{"vocab_size": 8192, "norm": "rmsnorm", "qk_norm": false, "tie_word_embeddings": true, "parallel_block": false, "init": "normal", "init_std_up": 0.0395, "beta1": 0.95, "decay_fraction": 1.0, "max_seq_len": 256, "doc_mask": true}
MLP neurons of a small language model. Each row is named by its layer, matrix (gate and up: input weights; down: output weights) and neuron, and shows model dimensions 0-159. Each number is 500 + 25 x the weight over its row's rms, rounded and kept within 0 to 999. Numbers have three digits each. A neuron's up and down rows have the sign that makes its largest values positive.
After each neuron's rows, "fires in" lists the words (lower case) most often at its 100 highest values on Wikipedia text that the model never trained on.

L10.gate257:524481544518523500508490526495488514479524537538541507501567449496485553467535460525504499508513519520494507509508466474502476473541518514490482491504502525491508457505509498502475534519513476469496513513535483477499503476519493516529479506486545502536543497509451517535522526471519492503513509433507483525447522519527471468487504471521508521494497518559478487520521521508480548546495517503507515502490497481495506487521520498501511499485528477486498476473474473446495527509597509
L10.up257:499475519485448480536539545462510496467465477505485519464493500499534536483450496522502530520484480478504519538496526509523461475503473509499517497473495554501511475517438443499510468454531511513503505443503463459514491477503488493496505470558519500515481462519458481529517510513534516524516476474482505517501507500493539504499516491499514519504472516538448454525455502512464481466508439512519528491492507474484526531498507545504500496476478500501510516477533468506484513513540510
L10.down257:495496508486522531463483510468560468483544481505536504511514492490471502545521494502466565514540476507475506484523529478527494501491535512535533491531523461503476491487524505528504535511529497531515463532503536540474488519536519519425499491487514543509489477463501521523462504458486513483528488504504486476523498512564482484493531534531483518468492491487554484499527467522484538448480477509554534498510490490456474497510490511513497526517510525490507510512499501485513481462469492
fires in: "on", "the", "his"

L3.gate285:502479465512462537495511495492539513456509495544511472532506545544502488498499502500479535492495492527498505527497495519527485524497511490510580531502481503511503453469476493519537503509498495481547525479558516519514498536504474540553525517456503480519510506515491485456489470512504510509488551495468516519490480469490503510483505486531524505525450496478563522531533480493524463548488475476483483505469493505463502472514502522445473507488537486435522471470512481502491510520528507
L3.up285:499584494473516505466558512495504485540502502471529516477467507489476479537509478489518514465483521531481498484493552497529490496506471480500466478483494482477477487495526509491513477522515486503511501500477532536455513489522469513487465496482538495480531492490534490467525531474478566494497476495518537537525482497539530496426487487521461479553466512500514529436479523449529519521464496524484520520480507491481488488488497516532487462528495543518506471508521495513506486488480516
L3.down285:505498498479524529515466501530511502468473517522541457519480486541460577454501513514459477500530449528481480488521516503502506482500506509495489505532516514448521475454487456564527556498496520507547515488489532483467482527503518478532473483518487515528514504462473494496486485515487465514502481504432488486480489493447492503497442514502533517517473522503481487482473521502478489507513496473481501483520506524524498487488488447464494508495497470554476492478480469458486527511501520
fires in: "that"

L6.gate319:487504523513529479542478476516489463554536493510517532479508440502544501511502500503486484489506498483509439508500528466529490482489456488491500494503495473499503495461506481495461492513502530485492485481515518458452477489510495532454527448549521497547460469485515483480503453513523528505511472486518475512460454531493461531529495526518510474530505552494506482469452501485484488500524473479527546521491526469482508540533528508485502491495534473550517501506518484532497469476485463
L6.up319:487503521513527520519510482514472486544494516455451489492502504537515489504515507510526491495502442527563449481490490503496500471507534537470518493501490478466448530493475504494477447457475514561517507524496471482518517506501506506468508521526493514478529520475456509547453524478520483469509545500533522460505510519495478498525561479465506458513491537525508506451535481491495533530506501503533495469521513508477487515500513529506506495482513473491477485441509519554490479480479490
L6.down319:478485499498490429489462522500490504527497534512496533493460490503493475486516484492483510533519499505521480499523487489517515498517518488501508476491519518517490503526499505499468450508533505517486464533532496485501504525495503498531505475517503453531515521454450499482520470521485511495510523492473528552530527496472505497487511506546484574497436503514472527486494475526455500493500508545495514521462513459457499546540458518495484515497498503507529514419511479576498522512537473
fires in: "to", "had", "that", "bond", "number", "compass"

L6.gate74:510515531481532518513524516479465506516545498526445525502527509524500463519487500529457506460509541571463479471496509478554483463513503497537508539493510513490473516476506546492536497527501456496479515560479501510506520490476503473499517488540516512482497472482522479499548512504499555497541463474489517529476482492531499520507521491473494457477467449468524505461486487543478487499489541475509507520470521474502485512481490513520489550497513548505493505469493499501498538464494529
L6.up74:473488505511482501496525485490500549502477489509521508473529477494493491532499516530488484484485444522476488539521544507499503521488498526565512521490502489501462503514481506506558483498523486491466505456548494497521514481468522477456504442507551474477501462445518511519502541506537518516532473515533539515473487478486512517506546494429451484512505483472521512489471516482514470507464525500555490534523485495524516482496460519505478525489478537506497492473446502515523504526503540
L6.down74:511480524500482520473477531497542512499526532480508511547506535556520512518492533521532531490512485479485476504488518531521511531482466470528530484488503480530478500507494488497519485576506490481546567458518525480490514488525502507485488520496507532491459517490506490483538491535496502485525480510513471450488513513521479521515491526495448525483494480504486484537538474524523481516519500499495561539524499474507563479463513473493520493452513548564504521518467519528519490507476506
fires in: "to", "his", "no", "a", "any"

L10.gate84:498493507509533515485478479504482506493478489511510485528463485479506493497478503533512497514549487465435513470450491515524489504519496507536502495570542482508482511464500545508535436496512557540494478513492476459519522490488467534479523478492474543513522520520507500498448451514513501499518501491489518509481510534501477519508467531505480551535516518553529479492506529499506516519509485525482508486491522471480536523507489455482504481524527455508520492429495470479490446516494491
L10.up84:520527491465498499501508464508496506472479531498490520511475509444536475498458487502500532494529517501546526486465495545518521531505519495510500460535481461520453532429479525481521506520475499485531499482499511490511500470480526496503480493505469498531490489516488488485512464492446511502493476478510519500488529480487480500523489507482501506482439504580481450524456489511548496523502495513505520514458457517515519521472484538472527466473536466478473465498455474539478523466487521
L10.down84:475535499555536555463481500487487483514532525488493498481490577511470471487493469481495532512474503496486471504446505453494523528472489542514493499500473490546461520516513532472499487469485502463514557472501505526495520525463530504490470490500486467496479485504509474475506522502481471527511481524515451504456499482498554501444539492506513470504479492451514485503528525510507461488492518483499483532504511531504428508521500516502518541528504524487498488497476482509529521531464476
fires in: "there", "had", "it", "they"

L6.gate197:502510496539508507437467479491493482495511494496511485517517516522499580486466513500489512541476513436511507498512511525515491460535480506522507499462491524504503453435497461509504501485534471518516559461516472530517473490503474493502521475525511484534459485523488507491463485544479498508496495483473510484473487487540515499476495513512512495496472532469496523498529470526548478529453471536544517528530479511524508491512498507531507530493538494482516473527464481531493455444468508
L6.up197:481528499497517495509535503512515512510478479531495489506529495531547503515527491486507544489517523483544513490492402496491496479475486537496496507455492444472486479506441472474470515483472532552499529480496541498480486483555515497485509510477473556509477523500462545484490520480532500514519478509501485524486495515520516493495508480501495481513520508512538493503508493525552468493481494503485469549526458501485522512525577512519490507488528505506515463526499477545517447497501464
L6.down197:467557509485493480502532529512525521483542525526492492542482479485506499493528510517528556484490490482516499474479492495536451471457528499554514496520507514436482488499509453493470513489512495488508475528493531517502506562524496503521522476499487525498523543452512559514540504508490463462501480517518531475469536517498512474537546504488492509516489548531517501485520500493510488532483513494483491448510487496517491493464571497499481486529520453487455467486499494493542505481487506
fires in: "which", "that"

L4.gate193:485483537508477468512473529503476520490515508467482443514514478504463461511519521507544495457527511474464496504509501497550468477466499499492512546497473490479509514521489483522419513519513497491513516477512530503516506550535537491455502492465490474511472541465510532503519454528481478523506519509485512544506526524475513480505475534526509485491538471479531506510520538500508487518511487497476510501477503534457514558496480474523531479553517492480507496495522567467466484536511497
L4.up193:488490521536473509470537537519517512523507498484494502505536492507496459494514467524500485539474510467479497459542483543524457501505514540486499489494539548479467470505445512535508491469460462484494488483497506480508506522506502492507495496530515526553477495556527486484495502480485527503472513521518489461490535508486546512483521526519482494490494497499505528485515463548471510479550486505500421527498506479464506542517527465465507527527441487495498506555503448493541506506501504
L4.down193:532480470479493496503481511508527538463491483501452507489516548502521469476537499475499500474491513495529478525512529503512526513501478530505545494528457504459508522454505500510462487512499449470524515471530513485492552511505493516493513491489481482458506489523563505487476478504506509489509473536489505472485487503482536464562487519518514506503505463520538448482515498478488541491484509556477477493502529510464502524489506505496418499532507498499530469534473475441450520502524530
fires in: "one", "that", "each", "every", "ones"

L3.gate160:465531483535481488458560467506534486494518528536496488486504496527496497513498488531499448531486462507471547477534508518503515473517498528504520508467458507512479556484435476515513499472501504491487543472491551514464517470468474553502505507508520543519500485451494480498523482497495516502480506542528471528535483494466475500481514468536508495538538524527507518498508457536506519487467492465523517494506517538508471494486554475520478476451463500493495511482483534503503537515498501
L3.up160:479494504569472492490539501497512476542525482541527500528536496522555507489537485492463453510489482492508543484502509553485477500475483528455538487487480535501487510530498502475536508529487471472468494526454537485483499532525497540520507484513515488478499500481518502532498495500464503502467500514481502548537499466496478529478503512489537542530492493497445551536491485498517502509560495511505483499503538513508476473493529486492508478419501493533544505493498502509546499470485482
L3.down160:499499540468459478486508491553529503507494499519532513472475530500498508496492475497512524511450476512457512476555494522509526527505527482476494471517465516537463526511487476495526482493509492534510524487509483511458541484529540539469520483527543549491539494517509475499481460523475502513487543545453446519503479534491499495461543469481491484491485485500446502552516495496453482503522494507498488480485480473494464493470452504481520490481481533491502465470515446496480525528505512
fires in: "were", "was", "of", "are", "to"

L8.gate155:475492514495433498478487534507482476539468491467503488501477471489493497475513479483502509476514504489474470460482509505572456507541509467486519527517496524459469533487502505470468465509514454488503497480464487490582505520491487494521478473527513536476459484464480503481507523497481510472446479531541472513469516497513507496512491503517570489528468486526487464520457517504481493495521475511531484529503484525532516496490511552469533536502516501461524510497509491502522533532504471
L8.up155:473491452519497553480503507495523484532471498547502453478526494510471490492515502523484483491534523511506474517517478503537531504528503509537483486502521518516489510478516553533514517458518509451481468490536473509523488490538491523515495534486509509487547520499544454522506540513501510541469550526477501532532501530521508487488470547490498525523502450538507464480468527512509508495463537479462467513534494489495478468477498478467535520500476463486471513509497496469446538486480540
L8.down155:520491484499455499556496493464525472527474438463495503507511477528515512511487512506564502505499482456503503506486471520509544463485520512504472499491476470494477513539479489524529522522502544511513516484489464476461502520500524456507525477515500516518481490516494530525522469480486489507501517492482470489500521521527487504505472496464451538489465523483507523496448444483483456522510493503585534481516510520487464506495471530530508531512505538586503514492531505498507507512519483
fires in: "the", "her", "film"

L9.gate254:533522509506540475517504538480441488493520518535498498556497484500494525462503458519532482450562530445474502509519555471513469472487557479496443534474513506501479539485514502476490515504458486528504491496534489494531504477531496483506481492481504513529523496494530487500519491493476468454492439524512522541501544502517497480477495535490500480503496503476525514468462507542519506507522508475449517466482487509506493512563487476477512483480483507470497492513456521526530499495500501
L9.up254:536504480527516495506538509516479498495467499501473512475452509492477515513500536503511491490519567501506477535532534533534497519508495532528484479500493527488496473513521501511497479437497510490489513514483482525511527488454511515501494563500448514505549499508529515501475528544454480517443495506556519506550482513512504486544566515525492498459490504460517538448540505499515535536524504507479499462504472488484506466510482516502485519567470496507465501485495484518475503510507476
L9.down254:494499539499469512498512533486500456501510483510478493482449498505516513471516477510464493466508515522518488526534487487486560480462477456489513501522489522548498503496522516530448478483532462497475477508524443476484573485487501526482490540498508528510529545550513491495501490497468480514512450518524475491465502477513508486483537518504515435465499494449485469528471486486518515536480507495507485494470502462537451477482487524532504505500516492542482531519468485498520475507450496
fires in: "few", "several", "six", "four", "many", "five"

L8.gate191:501543535525516519449548496519430497501528515519565444517515481524485503512550508515511505506505521448497493481476509465542503466492512506527508451502487479501520504483484513505472488545499492473477463476479466500491485447526524484509502520513474513542506510464514482508489482504468516526498487502502535546452492541509482508471476556502493538531476491461485494495463511494480514536496518488467491481469533515473494531472511479478502460471528535532521532485482500533494482496503480
L8.up191:453505526474473519481480512532514501487517522504500477503560464532451491501504483524482510473571533482511503513541483537508499528560503487483513508492473538478549539488527453512474459490503526563513490433524497516523498521483518489512506561540495489510491475530515534495524505474496456546502492480509543522499517517490556512481488497474477494488515510514479509506504528492509467489472507508500526474519525509522481523501511489512495527473505472475465480481482497512553467510523525
L8.down191:531548471495468530531476510463559494490484489515513488481459531507563461493482537473483516536445505503512524481482495479460519480519491536524536503481517512484486494483512478511502480464493474464479570529521501514508507509561486489514525505464505544495485527502535529460520521524511533497455506484492501471493501495535466504496494495514512498522488527482480527489491504511522540527480491440510458531460486452490487520538525536512525479494514474494505511469487486493477519533466488
fires in: "its", "who", "which", "they", "that"

L4.gate184:466510492496450476485469530489490480525489511465466450514518500486520502509505500501522485515521514489494528515502490527482487459498453540482494511462497555487522535542450492449498453474508488500482551480507489474539535513511515450490509482488479485537467491489535504454484524491478537466495483494482499452477509495537495462496496538444505504545510524518500451479490501487483502515535519503503489536485538520482519493537519484530495479471455539490494505500506537468510504466556509
L4.up184:514527483481535454518527514521567518480464515486463479472544509515522501535534495534487525465508494532499505496478485507512527526496473522470507518525478490478487500499493487514462497508521494482471501501481488508534523488558487510445478489465537478516477465498509548541483494519480557476482500508445533501547505456479468518495510500458501466541470506461463501495466527483490503485493500493506524480480494528468519543523487490515497488474473478473438522504530492497503556476513497
L4.down184:468481536506482542492458530468478523508511493515528505538529518524500514525488483484472475494492533475499480512496516541471492496509454488493518513450522479497493532561496510495528495534481530482486557499541478493509503475482538481503485515531472480536461476517491513470511541483441498503480471511493464486473500544526543512516496495482494484415508544507519485505492520494469499517515497489531463528503515506494578458496526512491488505513506478440502494500491493533465471518501498
fires in: "the", "a"

L4.gate266:493502490530470525539482513514526489541488459491507493533507524470534501512470483479543480516485526497509517471546455537478503477527495486502487537490494465575514478496509491479472467530517517486471501472436504509508514511544533491480552472505471502476504486457495511498484502441512520548471478490497539485495517525506462487488530519476529517518477489512517500483528490478478499472481506516510468539467488549476490477512577488520497471511546472462508506521523489478513514494518472
L4.up266:471503492506460482540515507531480493515492481518496486498512480529496529481492483490502506549492485481522481466532433509545535505529492450492492515495471456557513464440519429475508503496500476534481491485499526520501487531534512489459533450479505508485488490479530472513518487523478476544493455490482506494493473514472476534523519513499522523498481501488482498511505502523530498479455508509515551518458514547489517552500528512552515475528531472510457474494525508538516501521495489
L4.down266:501529487475465496526533455547492495477535540509525507491487473493524510498494480508448532491507478496481489484517458447520500497491470503458480496488494478491505473450459517535521546503471490519482498486534508475468516520515529512455545481525501559524505486464510510542467527492494470499500501550477470495440460513481522560536501506497510511547494522482503528480526453494499494501458502533508548512514482491481518497496507465500529534493483500490445489482483523543497487521495509
fires in: "that", "which", "it"

L4.gate273:528539479506500457511527488479477510560457525482489505507512462492470502496485497514490484525506500552428520547533523528507500480491486477483501504470547511484509478479436443504512516473493513504521486539509517470516515502505465519500509498493483525485506486478517478484490501475513482536525482534535510474529512527529494549525513518480498446500510478414475547476522494490538509488519501503465568502480504486492495519503504460495516512525501514529489505488472533465491525498536517
L4.up273:501496464508524459468491505474490475508532524497482517507524521463537551482503522516487498508529540487475503508527516487496521438520494484511544492461507531494529474489478521478515536522471496486470515514476493501501505481487531501474520527470500511496501497526505512540507520495489534492566506528509520508502488452504533468517511518508505489501562537549464534556452495420494469467476550564491564526513492505487505485491503483515519513492504502532512513526499513501475514515476499
L4.down273:489532524477490495464509498530499485499470461494537535485471485501441479480500433507465557512510485489521481497475460521534506511491499498506469489512473452507473463498460479511519516552483525500508502502499533532459528563493510539484502503466510500522477509483480509531557509511447541512497502522512525543496513482532496504458511494493471476513493520528521463512484497523505501517474487470520451493543473526523478493523485483511462478480470483527515497525534476506458462489479534
fires in: "of", "some", "to", "many", "wodeyar"

L10.gate54:490519527482508490477532511524518478458510479539511505527522490531483516528545489514503495531478506449451478507499499542503538475465513517501469497525487482483477533494503530511466490527471524522436462480512533493449554525454531486523511524516536530471500474502535507467500462453496525493488481497504514501475494482530555452482484503493529494495495536464475524528467466464520482536531457483486499474498514531543478491528495507482503532505490471472512500512506500532502537504472474
L10.up54:523504450500517488515485547525514531506499503520540522526520506526540502515516470509462502504503468553453461512495480539560513532494460504534516489511460515493470548456503523511505479511478486488487494496482542515507509506511493537511465503488504478510518472463545466537481519469477495514503463485512526484497526516462530451471536542485531527508500501541469541503504490501496524450527501474494449466505510535530446494488496518510511502455499480533481506494521519491481489517466531
L10.down54:519516510487496563490490520518522486497513481525500506494456517506486479502477503504516480513510491468549513475516493501487461453466485508508494510513511477504536483504544495507485493459534545505469520551568520488471538510510521503533520510532515487488504491471549488512460535480541508531546470482499498491517482508525466520476479514479536492495482513481462485510486477472544484523494539509523501466484531518473513539527503481433441530485508506537521539517522468466547498532501506
fires in: "are", "were", "is", "being", "was", "be"

L4.gate213:497469523478494480512480494502470449502486504507489493536481499532500499539509476462567531475522519520511520544481488520498495469497493494504499481490484512453489515488525497504451532509518494535493491524433538525493499479497458529517463527520501525465490491482456497475443516479496489527472507548490490526528521480532502457526536507522513468522509565500521485528487529498469482502498510520500543468523494489499473531546516535508543521523486499502533533501506497533515508448442504
L4.up213:522474522529494488469463505541514476497555462480518493495529497503485490536519496468494535470513497480536543524513523516499508528535525530509515478470513480494462486438478509518486506477527437516467483530511492485471495500507494498498479508531529531467500490441509468476527521495533496501504512480516477502472501489529487498498523476462535457488493518477497485492521499512503507507538556507508529531515532515524482539496476459516489530565515508453549514477483498535512534448482462
L4.down213:493522483550444512481538470447487529472496494504510498473507478485501517499487509467476459489447535498497521491520500498511552513543537481513480481502503521490487489490490539494460516514523494547504462483516502473526488508490545492521548516501507504490526491469541495519521504492451520517430504449526540512552492503527518543476536495547488529500487473471503509491515493460515481483514474483496520504520481529479464554479514521445441529508515500503503497497526502500506493531495513
fires in: "of", "scored"

L6.gate327:485480471523472467520485517474507472472512477516441540506556506463533459430467458510581525506487485523479495489526493482466502514504489501502514489531478502483482461528497489474466511490507513512477485536443564517538494529530503504473517497515511534503499544473486490521463489529467525510557474496524534521480522553485522461509519492504505487519504485517494451502481526510532522494529456509496512510464474499480499466508525488492507488504512503493490512501462501501478474495522507
L6.up327:481530541545469508469480547510476494501539481511495541458517527460491549473547492508493499462475486526496496513488501503488471506487557458477491490543469530537525477485528444488478446509515519512514500494509499526552524530529475515494484486501475487515472493527478512491459513502539499548505454477497468477528520491501490512492497462523465515476483513470502471505504519476494491488518495517517494475465489492529490475535499499457539513492478494490489487495469538506426524464535482
L6.down327:512472545487528514469492505481508513495482502484506529525513494510495481532526489478482472523474489461562529508521539468475525522508524520530548534485488574506482496513528497488518505486468465481535487497516465481486483514518506513482512476520501486458516485490515511488496526527542477532483513491450488525555508494509479444483527546496490512497504502514533486490484473576529531493500507534544477519480491482470494507467540485533491504456536453517478503471503548491490506494504551
fires in: "on", "district"

L11.gate406:496488502543503468499486524494463497444490512502517492495516428497490481497471510481544494520525518431500474483486506519549516493494518503488506527521518492522505523443528464488459520495476532495504482499489532487493532525520494483490492500500513480465567479511529479498499508544539501507494473525471501469527507532507548511434463493501472480491501495487466584491505497527493532547506469487519478492513483523490469563501479517508485502470480502493517516506527477508480498514481450
L11.up406:508511570490473481498501508507531522524509483528496487482485439497502539481532498495482518501513453473494510513475539531550507536501464498471487510472495488486537519554523484479500491470490518512463491536510476496459471504472494517494471512506544469473515453508523485501467478480492482516491518492522505457499521486502491451484520481496520515440460438472466479515452478490505530491493454522514529527496503481500480499486515524540475506462502521501499476452529472547517495480449510
L11.down406:565516542504536494478515479567509521501536501501491475480469508471497528501501471488470532507477497508493550479532470466526487494474520520507485517512472506463442503508492450504485497520496532480485468514557530463464512543488482498525498491518543513485526525489503504516489491538502516514468531449482494497485519472518525510526463491490507498542510541525524567480509493468518545489481525537501526471449494493477487488493478476449513511510454491533519509521478517500508523498512524
fires in: "was", "were", "are", "is", "not"

L11.gate104:489531493514525547475526477520504491530480499515566543516538506470447482483486425512488542487534505463470518463513508476533511505486521483462472512490509507487548484487499481472501506518502488499510514488519495531483584489499468507522498454495487488503490515488518477494539520523478493473498495551523483509468550506502500503497509539512494507532516503458515462542509469513499498501495525539488536555475484489505546484500514480497506525484447488510519542496506549519499499475482469
L11.up104:486534513482495499510507550492486489507504468533532464505507496534504492528532504518515557482549462533509491496515559499512491523518510498468500523485530497472515507498422489476523476524513495515518501514550502505477496497459534514463505468479475503487513468470494496511490476469545472456518482515499532464478481498493509500525499540508484527502518465493448479524531480475496499554494510521514523496549549470488557465560489498507481474482510489482499537485543477506529500515540495
L11.down104:492482497519526510488501482482469524502518543506481485486525454503497556557466461497538588485482531547547489518554498509508504514497494497476508494535527490482512543538481489512470497499500490496494504500504493466534508494504494502489513567476506512490515489526447466492514510497548482481542459470472504474513504497526527452537526511511486490513496511489486444481474461539499503474518535485530485467488508495486513518520469492493503510535488476557525522504497508511497544465521514
fires in: "no", "some", "every", "any", "noddy", "notable"

L11.gate82:504486529520504519474492493522523471465506483488501493505507499551524506509486499533523479509522508474500502497481521510569524498513542487505506488484523508516508493468531531470512462519462525485501513455509498485460477464497537509484493534540496476563517501498533511425510485453506495475516485504471513508472514527468486519538490519540498540487500549485471511483496431501467570526504486520543496520494492459464454497476495490506507547469528508496506461471522456494515495509508505
L11.up82:499512551531550535506538539524525479478489495435497490519480539543505502497493512483508498515567473492488520479486499457545484440473501516494522489493545525529511489477505514492479516499485510481523487529475531455480487468522538486475530512500482483554555467504498509454479482468500537499465481528534456489485514512489499473524512478520500524481487501511541543482479524471533546493495526512500479504456516513509461527499492487478488494463526488510468463488486486483513513513475493
L11.down82:524557541496501519474479535504496480521511511484473439472468516497481497497464494469486520475517530501456503478473515492516562514486480509492554471517477528537520529487481476437485517494460534488482480516553509507443516523517462469479513509500509528529500473491533519467537493437514512512497512504485502492492505489498510488484483473479540510512478563526511512506525472500507488468484549537492482517456468514482503516519505479492501500486498498543498485449468486504494522499477448
fires in: "had", "has", "having"

L11.gate237:510505491529456501484535500470529524485514464484457531498514502460512503470483524529504536520495513475520530526510496485487481513485474480499512469533498556477500458477514488529459522505496501499535493512509463511527519523451497476482490518498456541491516507452459495473545542477478459482512484508513477488519479508535465454484523472522504437511491515515520520528521541490518488510543494524506534512511507461484478521522481463502455468459468505486457490516500553486440498488501513
L11.up237:489522473510519524494538514459459518504513561504545515492550505505551545500528541508504526501491470444519498483492498446574513514496498543517491494471540463502478473520520489451503489528509526527504494528513478499505488514462532523481499457520498517486484493512501473502534492476513484536494512501488444509505504489559460494470508513505496480519509542523503466494501473505487488484470485516481482471484477518544495479482510459520480462481462528487458511487511479450492481464520505
L11.down237:503545505474509505499494482506483492504527498493497477510525530486497489487519478484485525514508484532475458559504510494488510466496470504503427535523515547495472529499521450498516534477522516526528523473522539479506465516538524495512461543520546491465493489480501535463497522448472570479494538500485489543517504512475549514471480517532520530461501471515494500490484466533491539468474471480496507496507472513498504525506527497511525482474494486530539490470477472491499489566534501
fires in: "on"

L4.gate371:471537478461515519498500531515448512495485520459482528511557506490448525542491457503500520515482501541496503502529509501528475506470444496485498539466496533446526509518514459473484506542471505473522494501490501554486497468521518474512485520480523472505507442503486511484500506500485503470496553484461519487478507525540555510517500525475527482496502520522505478482484539476480452504555488461495489539500511490463475541503474488488457528511533489479512499486517489473476519533479502
L4.up371:522478561511512492515528540533448515554489500475560488485522519484523455519545508517473493486489510492497457524510476496513511485451515487506540521484524534448514525530501537539491500492498506500470541487519534530479535472481490513519539485498517503513534491497508498530503524506517535517468501528495491486509493508490499528512484471474493466519502498507533485504503512568474494512523513515480522527526492504492502463477504464474528482478541492482491543494478485552521498531518410
L4.down371:472500445487525519511524507510452464493510473486461520481445478470514515480460509489524487508504465534498505477474498511478445467503508496470485521474485514476509482517578534504545486517504475489530562477434470514498512569470502502471517516473532483495476516509543487474500498473486508522511482536538474500534485550510507484515498505483524477475514533447517524511523499481504481497499492503522467507520470516470511512486508503505506520476473508479477482531507470474473483505451523
fires in: "that", "because"

L6.gate2:514497473514492496475499521526501514493493496444489515542499502509469504522488485536464490503462512511463456475478497547540508512511500511489464493475528490535494504498442515543478515525504508485497503467494509517482558523504479475491493499469544475519512512477532529541454477455509500476471521543517470540468447514471530470480507570496493479478522437470519473485517456512530511487505494480486505476534478496500481461508475473537534495507502477526514487507543525478495497457511504
L6.up2:524499470500544534511517495515469520468527483489474528481493501491463495496543527518518504481484494502508547515468479501462486489518505530489481513525503489537467493528478489534509487511520532485504472479519482558516492500510486483520492501483546470501564495530510474528515476465531544483462468469501486517524492544493533525470511478493493519476506485497499447537497513504469526533505541535517503528469510541506513514559497506490492554488470537465443509525545489525445521526490509
L6.down2:475486540463505487540487508519509499531500497495479504494455535491491517499456505483484521448519513523512529521476492479545514487495472479465546469522551495496500511477560534520488474498510458462522482490511517466477520482500442534532515523503459540502499486499485478499484550499496501519518495520432496499530475491538495485504480543496516515516492517472487498492483493531544523492516475486466543502504471476458482526498513522438521553460462479518482514497501494526531485480502535
fires in: "including", "of", "throughout", "both", "while", "to"

L8.gate425:518545478503521490501520543489502494508526530565513517487495476553559475475507534515488487504499502527472488492509492517519516505510498541495491504499503514441473493534506529468517510511522471479487535483528523518498528532525488536520504514521523488475512475496493479462521484499510524517478535513510500499486504489485548492506452474477489496496497515455497532519535443446512452496533445494552500506531520521484506518480465504465526520459495513540519440499534545527502497458531501
L8.up425:475467446528483487483464506528490522440510457513500516484501503494511510519514515490476533507479517522479502491505479490489516492531443511499507486523502485478468489496465515490475465558525521489525507497496497519519505487534494482508453519496545520530468498500468469486574466440508502489507537537487508483539528505513544537494504511504533480495510512487502486518481502482461473487547528492479516553506492497508511527481484481476481552506439524483544508524477518541479462521461470
L8.down425:520481536494494553526531478504466452485496506520485505526532487520520512493515526513503548488498542511497490500536512511481493454491530508497577466481480467524537462467538502526462532513478497505511522508503531521512545499527465518473499523518504479493474549546503501542514508512543491515510493484526480518496516511487476471496505491484528538482471560518479491484507532473461488517502520497512468457483497529526546531463506512524529465516511486500487505445532508508459496503506558
fires in: "of", "to", "name", "like", "called", "named"

L9.gate214:520486524482522476477472497412497502535470499518428523488446504487497492508521501496502501481521495513515514489480494483551498553453472507512508511503485515505467507473507513501509553499525449487503476469512485491517528479477461465493503505475441526462518532519548500498474541511479494495500541498521559506496513500545500456478522535527510485488519478491567521491502519523529530455494476501488505499474461501512504512539509513480481465504493510523484529472505517525478499488476526
L9.up214:508510482534555513441502501482512492512498493464532448473476501498474494491519500512529501475481469487476503513533483462490519508521527518487496535454490503512521475492519510546511508482454510490505493492527483516468504481504504515459478520506480526534504511492498532509509503546487497493487507468484520490476528540459509517490499467485478468518540457456580510512509499474467517499490539489509529487456470488540475509497545498454454517524513477494557531463488530500465474472450528
L9.down214:502480484486492431497511438487498506469539481489497506542486522492473495465554483506485487465492531490478491484536503487546478530518477512533463479489480486497503503481490467512482463474531498479490459497466501504518478478522479489475429524502491501484493543470552470446493496521494454504517515495550485465512464496509509517561505496488496504516482496484509459505516464494513461482530541559477540473478537493505517492516525486500474469517501477512459510519521502494463508475520480
fires in: "two", "three", "few", "five", "several"

L3.gate155:473492506497478501460534491500500467476456493490522475496537503515519525503504488452498488489473483487479497436504483514524516483492492489467516464531539495499502519497475477502489492532459517484509477503491500551474542515541519517498526528509514495517515459472493463529495503508450532535521505478511520534481475512517461511539494498486502533480483546497509509467528480483486512451478481469502524516519511562469484517483509500502484467472537493506467586497474469486473472501564551
L3.up155:478512516544537481460508495520476500579487513504500495500498521476508491501520460468508501478469552499475517478487484529515514472500487516474539505490533467494517501490491451535520496512508506516506469517547511502491500443521458540501480490495487533517497527477439471538458474518497501559523487548482511517513511493516524517453487477507500500527442540511513540484450472522481450502487507505507512489510489477496510528481490504467451488508481527473511494486459510505464531495501548
L3.down155:482541530519513490497480479507482532510509502544521490520538462530472491439477489491480525500515532486535508530485491515485525510445529528547534480482485515516528501489508463505522496468528499475475466480511498509508493499530513494495472519523489506466504497456512510483505514501523463485469476578491499481472486507515508466505475529510496510531461494489543474488483463496500487547500543521493489534509479488486519524504472540470456549479471463506541420470512474501541518498511482
fires in: "this", "they", "some", "these", "that", "it"